config.toml
norm = "layernorm"
norm_place = "pre"
attn_scale = 0.125
bias = "all"
tie_word_embeddings = true
init_std_qkv = 0.0207
init_std_o = 0.0044
optimizer = "muon_variant"
final_lr_fraction = 0.1
batch_tokens = 65536
MLP neurons of a small language model. Each row is named by its layer, matrix (gate and up: input weights) and neuron, and shows model dimensions 149-276. Each number is 500 + 25 x the weight over its row's rms, rounded and kept within 0 to 999. Numbers have three digits each. A neuron's up and down rows have the sign that makes its largest values positive.
A block is one neuron, or neurons of one layer that tend to fire together. After each block is what it responds to, as a language model described it from the Wikipedia text at the highest values.

L6.gate108:559525447535497460481499494488554506511498492528505508489481501499559453512502489506480512489487504522497465462589508488499470551514529541463514491500530514478521518495508495514501504500485550481508517524511519522472501505492472523494517533500492521465510481521489508521487494487523458523420479484520481456492534447473466513483508494517552529469476504511528492504557510531514491519513
L6.up108:547515540474466499502510511521488513474490506504469546472510547502523507472459500518501500485572464501490541511484510503503464464494549504494526460527510494505516516530463466513483510469494478550512519507511548483554461491491504546525530484556494509526506523473494471494457538513543535500511509509503457507479564520514503529519513507500466480513481515518503458460503503465488547490507
L6.gate208:499489490467535466514511531483513528494506512536464514494484522498469529537481508472517506457517488533510514497514512491454517471528463519486506544472497487498550475536496473445470515479455497522447478530503532525534484535489524474451492518496467504506483450464456513459514489515514451501501450492548531510538491530470511484487497551513488463509499515510454470505486498536492460550468
L6.up208:458473501520505413470468516498487517503509540517508514486466466472469532521469503500488487502474500499525505532510467460513478510547525500532476527507508508514533549503460473454462519492468455462484517555554447505481490539489542490466552544507497486515494473505504454478538483431510481485506476493472526494483529506476563513509489504496499506476574472446448459543487470529520492500519
L6.gate425:481475473525471478493498490465509510499465485532530530483451527540510484521507533503488506482432551472496546477539457462510497530502480480507517428504525504490534522509485520530484502492506470471530501506540458488465464532483472515521461489477491482479511504512454506489514512540521517490475478498518525517554494520499506492470567542510498514487520511533502487498518494518498499467529
L6.up425:490475523491512501509492471524509508469502472487496512511508542461479496499520502541516513483484481508497504517514467518523514523416514534457491479510500513502483515462467529527506462520514491524541543536539525477520517486508453513525479518473444459502505470475468479555447508489537542500534537526522517486525508524496482484476506523542504469515487499514493498497491512534463505533513
L6.gate507:498502534501504480500461532501474477506521495534513528508499511521493472487503482501488520471534524512512523496526469516456491463538505507521524438450513503526481521485515538536482505530496505521477529517514516504485469519451504472512488452476475465518492510496514521500522531516512491493481545503529457525519509524485468500472514482469500529436495524496462469517445488479479454513523
L6.up507:512481499563521467483449513507507506484537452498531511508536523477509467481475468461548505548505495528491546501510498509473497478488493531479495458480489474495459529515519472503449517488508505498535517506478480496492518496537515496534537527482505494506468511501495525504496487506549495540483496514497479480522517514514516486477509509495480493515515513525508547504529434490520440461456
L6.gate568:508474465486480501512511499525503456491483526490504511505471486509485508508478489462478525469537529492479477492480493500502516475510523490503528509467513493493523497477492498513469487500514523512484505481513481467509464506515573519517446512510447494478489466565493466525492532465525482542503533466524501481489507509533494500511501495443483465524509495527476483504482458496454530506501
L6.up568:496528493519479496544513512530493531462521501540511463458468525531502511516508498453500485516506472504498499539476475497505515500498470553510534476502514534524489511494468527501530467515494575491526483505503466522446491467496479488502543438496508518502515510510533498516488504489488491494530487469510437485515492491557511496497494538510489476498501488583487537501471477511532478533560
L6.gate665:519456500455479488489525521517477498502497489475542530505561533462495485487480493538528492481499515503463498526520488483500484506527482511457482496487527521491465471531516493474504514497502518501493516475530524468473515486502477530456493485534523471523499505503465510469489505497468483508472538492499509505497502489507476525488478498465551517470522460477500531465492489502473487520459
L6.up665:499508520484477463528518469509534503498530496494490495493463500574483529530507483484534534491504555478518474499493485477521514484503519503555480517467524482527551497516516492514498494488475464513502475552516478510530448544493509514499504474484480494549459524510454487490497543524545499522498457515493492468533482484464511492493459554486512453468509501493523511538504541509520470495479
L6.gate787:475479492496480480490502489475474506513526519496497503459493471546549499479525497470476552548525476497454456470569495451471489476500425496452508490521512508527507524483493513501528522528480513528496522477518505538473482477503541547498500510511519523496512505521482472501509507549467527476460486485499480474482520505522511495479489514502493493514507498472453515505467517528542475523475
L6.up787:565499461488507500522441543444474537496571520477500513476469489511507512520512464515485477537548505480510513474522442511494538490504462532487529500498505448518485513484495514468475515514531584500509512505502510449502480457493535537501530489533472464498534515519504512499468516549469496440508470507500500532508526516547516492504528538513490492474516476517465526497477475492512489506475
L6.gate826:504505515498527483470516457505498504508516487478430517515518484519505499569465481522478480495514510497526543486543506512478520496523541557458485505491484545525517534536491500519510487486446544503513530554482536506480496530483494512507460512473526493505487488480489556449477500513535513553464529505490534507526476442497483485492508522504448515501505496488493508457494509526492526521529
L6.up826:468463521534482534495514516522530491500511512463527517456514491504506514530485494540484461492513478526472452540523506468564504466487501518452486466481512489524525533502464493479505477507521474531490491517528547485441511515450493510532540466483477498477475504477447496499494538501536535540478527469447481439513507507472505532496492510506511512480504568552523486510466480525482502485475
L6.gate1000:524535488506514483522498476498456456466525466500465532450479480465505466494532507514562512470473482524456488479501513496547520510483515465475479482500541543477491515494455496476475469483481507534501577485493501520464456508503521508491519490484493436539522536492489521476514503495532503518505532461518526478506495523558457477512525485495485469507499486488498438454535460488506512515510
L6.up1000:491498512512488523518539494539492509479500494482504516489534484462476512474525481523522541503460518530514475499506481494508499512531451517531470464514477504569458532523493526519493506450491536496471448500513482479476499494547530494445500515450494519503517533494492510489500495459583479492513562447485482459539539538481531471524510472496550528512517482513499473520523512506494503515477
L6.gate1222:498493515499512495502480494521505557478514495487491513474481526486510549501481508533538472521518501508510485504488550536452504520488516454501515499464482463531456520465482529471472508461479499505450516475513505488484508512500510521509512429526517511485521507455501474484447542492538452518493491478484498479527490486447508524481491457508493559508466476538467502518533524493472505549520
L6.up1222:477518462486475516537518472491514507497489532536510571454555482484499507524486468488534487515484508507481531484541469506524498468486503481489475482503514479501521486468429493490516502540488519527493483484497535508484494530516502539496458478454509475508557491480513530478491492494533525463524486480556507505495492505512507451522513496484520556479510488497492457519480533436549521516502
L6.gate1569:451541517521528485511543517511487486488524536458493521511476518489490496489452497512517498507448524516464469508487461572504515485495533504546489453502555511549526509515490474475503495542482509484516522482503501509485456506489494524570472429521519493458478487524453510476494438510454463486519517506510504472523513507466541516553465520475503502490502491497526511529516538472495524494519
L6.up1569:488460503498525515500475467509511533437479496527500500497536516478478503528450403504492477504484490446474486469506524523508483438514497499520492505541548529508465497528515516511504482492464488520469492511537504485466490475484512537504455464472543490496498489532507502521496512518477522498495499523542510531535538518518517462512523497538494490483487491478503475508507500527501519518519
L6.gate1573:521470468506488493478484509533514526464475523491487525478483478525531563512477508503538551513480489553498512509511489475531488455490481474493506488503486511510465514493540478481511503487493564509504512511492465501488519549498502509500486471521478495535526509521500529518492532478499533494507508532465464474523490507512477496519447533515478481488482541514471539523462498504495521502487
L6.up1573:518483524481482489504506464481526503538489481494469512491498487464533499500490492526484519533494525501543465491509513476495484497468545486535516545495527515493468536520488583435518482461521511560503504502526487529500475521482506516563516483469524492531466527504491504516505462498524473522502538503482493457486509521500467453542478477495501550478518468510448470490509542454494505524508
L6.gate1624:516496455501518472477524447534500517498516546502484536491523525493498484498499451496486510544495483507435501526518520509513507468453493495532456487502467506532493514487494488434504487524478495526525510545524556515475477515497472496501524515479493488430487473525518512528525464524537472510488505482564544529551439466458520504500534551484480500503481494489465472521461522545464500528484
L6.up1624:483539478529521488466519492504496550505496502552491513499516526529513505507497522522491475511482547528463523524521507513494531503483509510478502511516504517487473503506514520482505511495488541538518511509547490498547508481467519482499476543549496492489465507540489570466497537527518475526514499462473493513495486467507490513518528537524464511500452514523506470524484526512517497529511
L6.gate1895:459504486502478515509564485500504487535495488551506496508496506508555468514477519500493504491519479495497495482527518487481516513503488518519515452457462507488516544499515494473529510535518466505518503478525474515498515510489461504509525487511507472457518449490469523496540495521531500515504469488531487546464528512497490485486474502525512484539485524515521556474490521542488533505512
L6.up1895:477504461498519515505511501509478495521510496528486505449518477495449539478455514478526515491518504508447532486508503484500446499500448501513526469471516485533457498477509532465489503536542491515473477523496484521541536518508486429503529471517500518485469490489482481541546501520544532503451501483485496443500514499504498511504460498548484514515525487485456467502482453490494464494462
L6.gate2191:538501465532471511504522488502493497506491500475492435463500536493460559513481532523516480481507499475499505501511485528510471505499442515501540541485506514526491480532476506476507454502498512513472505507498531539531462508467509505502513499504553503484524486474492496491523488506496491534499475453519460499476499491483532510489453509486534442509497485529491495528465514477505513535446
L6.up2191:550485531548507484458497492530511550515528493497501503486516516526520498552432495510489500546500526513511533524508482521508492488465512530527522507460493459508460477537527513520522485540471433471502495505528479506484500501469472442516460472538538513508524473533544536483526553480523552517505506498501453492479487501509560487512509518478485481488489496529506466514496478519472533521465
L6.gate2267:487489474468474494495548482507518519507536500464508477511515512527495497511538518529494538491480486521478467499524476464504487491518495456520492472497508511499530538538491475490545477535525525554541546466496487482504467508467563499510471481510510490459478509476495455479514491511539530532460448507504494518561496500506527505485561444494471494489566488444509531513504531521499487500550
L6.up2267:488492517515482474489537516529500522520533482479516498533488474519552487517510511515521522487494499493491498501513495488536548459554504497522491485542501484507499522478491480516521481505511488523452507537498533530442460478491521507537509456503503533461476500474531497470462536488543481467531487450494453521484511475468514487534452479428495471504554460490522504525480474527545557544503
Responds to: Mid-word vowel fragments

L2.gate1119:487507527498464461448535491471513505489462525535521498507487489527477569441488499502511509504530505539498465478482479492508543531542473563535512499501516525510513471541498484468495531503466515536456536519439482480505503488460462512522521513529501491446491531527486491476507499484509483548519506506475517533478512516479512485489523503504503513520531495486485475465494480525475475473508
L2.up1119:489506489533491477485505486510516478493533507521477533512507511497520456474550458513481490471484471461487464514503502480523491471489517491523450521516505506504458505485477485477544496474494514453501474472456501485516520476532478511458519489521521527502471458487523476494478505520492491509462486497463485424527484539498534518467490482510555483525538501533531503494510476475496480487512
Responds to: Separator before table values

L8.gate303:449494478510571506503525530491575473504496513527469485504477510476446509484460476499486555462539468477500518481494552487472476498543486471438508511511530470491521521524487491471512520490484487511490505508531509501512483537496485502520508527501518518492504519489530466468479491510480491517482498468504511472466522525502483496489489485534536518527498480545487536552514529522472535516509
L8.up303:498463529505535449497504507514518470533539469509496456504509481430484528496528516492522504476444451473522531509535486498504459548453512517538502491574462532506470477512497452510512512515532486468507469543458514479495520507501469459480514481474532493500455494543492516440524525493487482459449496482496517482486488481476484529502447519515501520518521516480500481471487523466485487513495
L8.gate615:499461505469489498520486504544532456476459546477470542490510511480462546493498517487523528467479528526512490502502491519501488504511513511460470511479547521517510503489532471466499537498550462501472471511522492506514547538461509517529500465502520512512538460511485526536480475447496493495517526507500449439493512448486511462481501484479533508521514502483530530501451543549518498542538
L8.up615:492526509524526503461508481495515526422515525508534529490516535451527509457487498528506531489501472511532527503517440467520472543526491461502490480500482542513475463491520532462555465517447501495496510543483527489484525470494513494521532553476470497511492530499498522502524516520501475514492540476547492495472506481539494476507518529503537549474548511486485490509486550498494497583529
L8.gate1078:500450524501496456511514493523528497515478476503527483511496496526541466514508551492466466522532506505526492483480497495478497502531469521522508497502470488465522474504514481495512452515512457505481452528464526523438487493499494492528513502510548457492491474513485505530521502454497524508515496528522475485431479451507506508495545477530499483518531514482503487541509502490487517516503
L8.up1078:490482487477533484539495499509473539519508507486546528456520506487462525548508492442468467507543519528509469555510474518496457500493498498538492483478496484516473503536454515464503492472493508480468551510496481461504498504531466510518508517513518507483468531474490538492443554496451465490466482467484506503536516506513521533492469510507493484513480532502487564467562527441469533504479
L8.gate1409:482491525497492517489487502485480527502529548461468494487497466464543500506463454510510485495511474495528492512490491442505490487458465513535500515461516524529468445505554525538495524462423482493495471489495460484519499541498488450559453480508511523492483504512543546480492520538523534463491492546503449513478496505511510497480455516523489498529488493524516525504535512504498530560466
L8.up1409:546484521509491470498524488517514502464507512498525415480506500484485524509514529501519486524517500485494524486498476495509475506491576487513545524457488483509532480495497505522532506483524505502522547484462496550485495474515487473491504467538523487507484499474516508528499469527485480459492516514458508516496525456485471521468438493529506569487483481475474468497532522531513490481529
Responds to: Empty table cells

L2.gate668:486515460490526505472481436531474501512531487471491537491492491510509530446501531524550523506486485528522521520496452530482528533500496468504498505475542448467526522510538536500505526465489501487490461512475523519490495500495521486487546498520523462478530527494532482501476524521473488509453541518460512478496532491488537488502507495504514495478494488512489486490498482487480486504496
L2.up668:486471432481474502529497518532456484523491507488499469525440438522463535493509471519545528515500481529441481502536518502498519525510530511492473496469535545497533521533474522442524502468503524495497476502517484450480480506512490521528483554536518496459505470520514499495505497526491534459472527506484510473469511516475480522482496504506469474477483510517492471471464475486479511474506
Responds to: Mid-word consonant-o syllables

L8.gate123:509518471492500494487519502503487477451510477456484512504479518522451520486487524526496481484498493477464473457525471481507491494520474468555503492499470497550498511565470524500520457492527503505516527475533459553530520584501494532511500486452520549471500498491480505456520492546508527512479493474490518497508460511465491520507483521453505467494490510483507525509467466519524467500482
L8.up123:531543443500502480503515464508464519472460503478529503495479493507452521502469557509506504510513465486467482513484471456533515499507521490490488499502482511520482484505510500506526490478481532525489528490522478536522485493523482488518533495478449519524467504485491518532481518521515536510474531486488519465490514482458520481486456517487540468483509506540488488522515471537497504520513
L8.gate610:500503490486436537496497470503531539493461486501475501502481520488530531513462517492520499507457467470497492491498491521540493474492514443514514503499506455482486509492473483465514508517456514527458515507495537563500528512528565533496523492509513476475514500434484491468494477479506504516482517461491506490511482543477488524513471515527530501487479504491479486484491531439528494555546
L8.up610:481546487502508549461493471508554533523483464489528499505464495508495542528470449523551526514507500477512487463509530542491493492462496483493494433440475481486494506444504523467572518485464483527478504506473515512471548518494520484513506517536492495520510477469480536486516449485518465507512513481486522497485503489474494469554476501492482491496532482528457487504455498445546516522492
L8.gate1492:479490480515499520452481521497519492481471480474478506523531522468459522514523556500534531544458459472495472502459482526554510514494472474515495537497496508474468539531519518491484495476496541487488524484453482479501491499502503500518485496491510534469495451453505491459461501520540571498499515490494474505510506521507521516476498506455558497524510519499520487490481493499505481487515
L8.up1492:463461460476505498502548464523513457529473525495484507439521533503469515522498476460486480490497514496517477501489483519521458473469483493479508439542486490501540483509498497540521491503501496532537480521508485504464520485533510491501474494503517528464529498492498537476463470495512496460486518505494446504475483506481497501505465503532504519487501526489532472480521483492532429511450
L8.gate1864:478535493488501515446529471504521483521483517540457495525528545444507541493505518502509511494556508509518492501478495519516495516537490476534434481489539509491507513541502492483490493473511515518507497450517524512485529510474495465492479469545533534512505518458505451470453518490502492518501506519508511507530491523507465518518494523510512523477476505500470498499503497485525501492513
L8.up1864:526448496472493494504548477520482516525490548516502538518508506495461487503480521502461521525543469531510508507515524523503491494516526464502505492502500457512479538507513493485545477518477532508452533461518419509509463544538498509511511482529537473499505485442517438491496462510493526505474510537471486472489539535531463512501484488508538457505448491475486495518488498474526513524530
Responds to: Mid-word pieces in Latinate words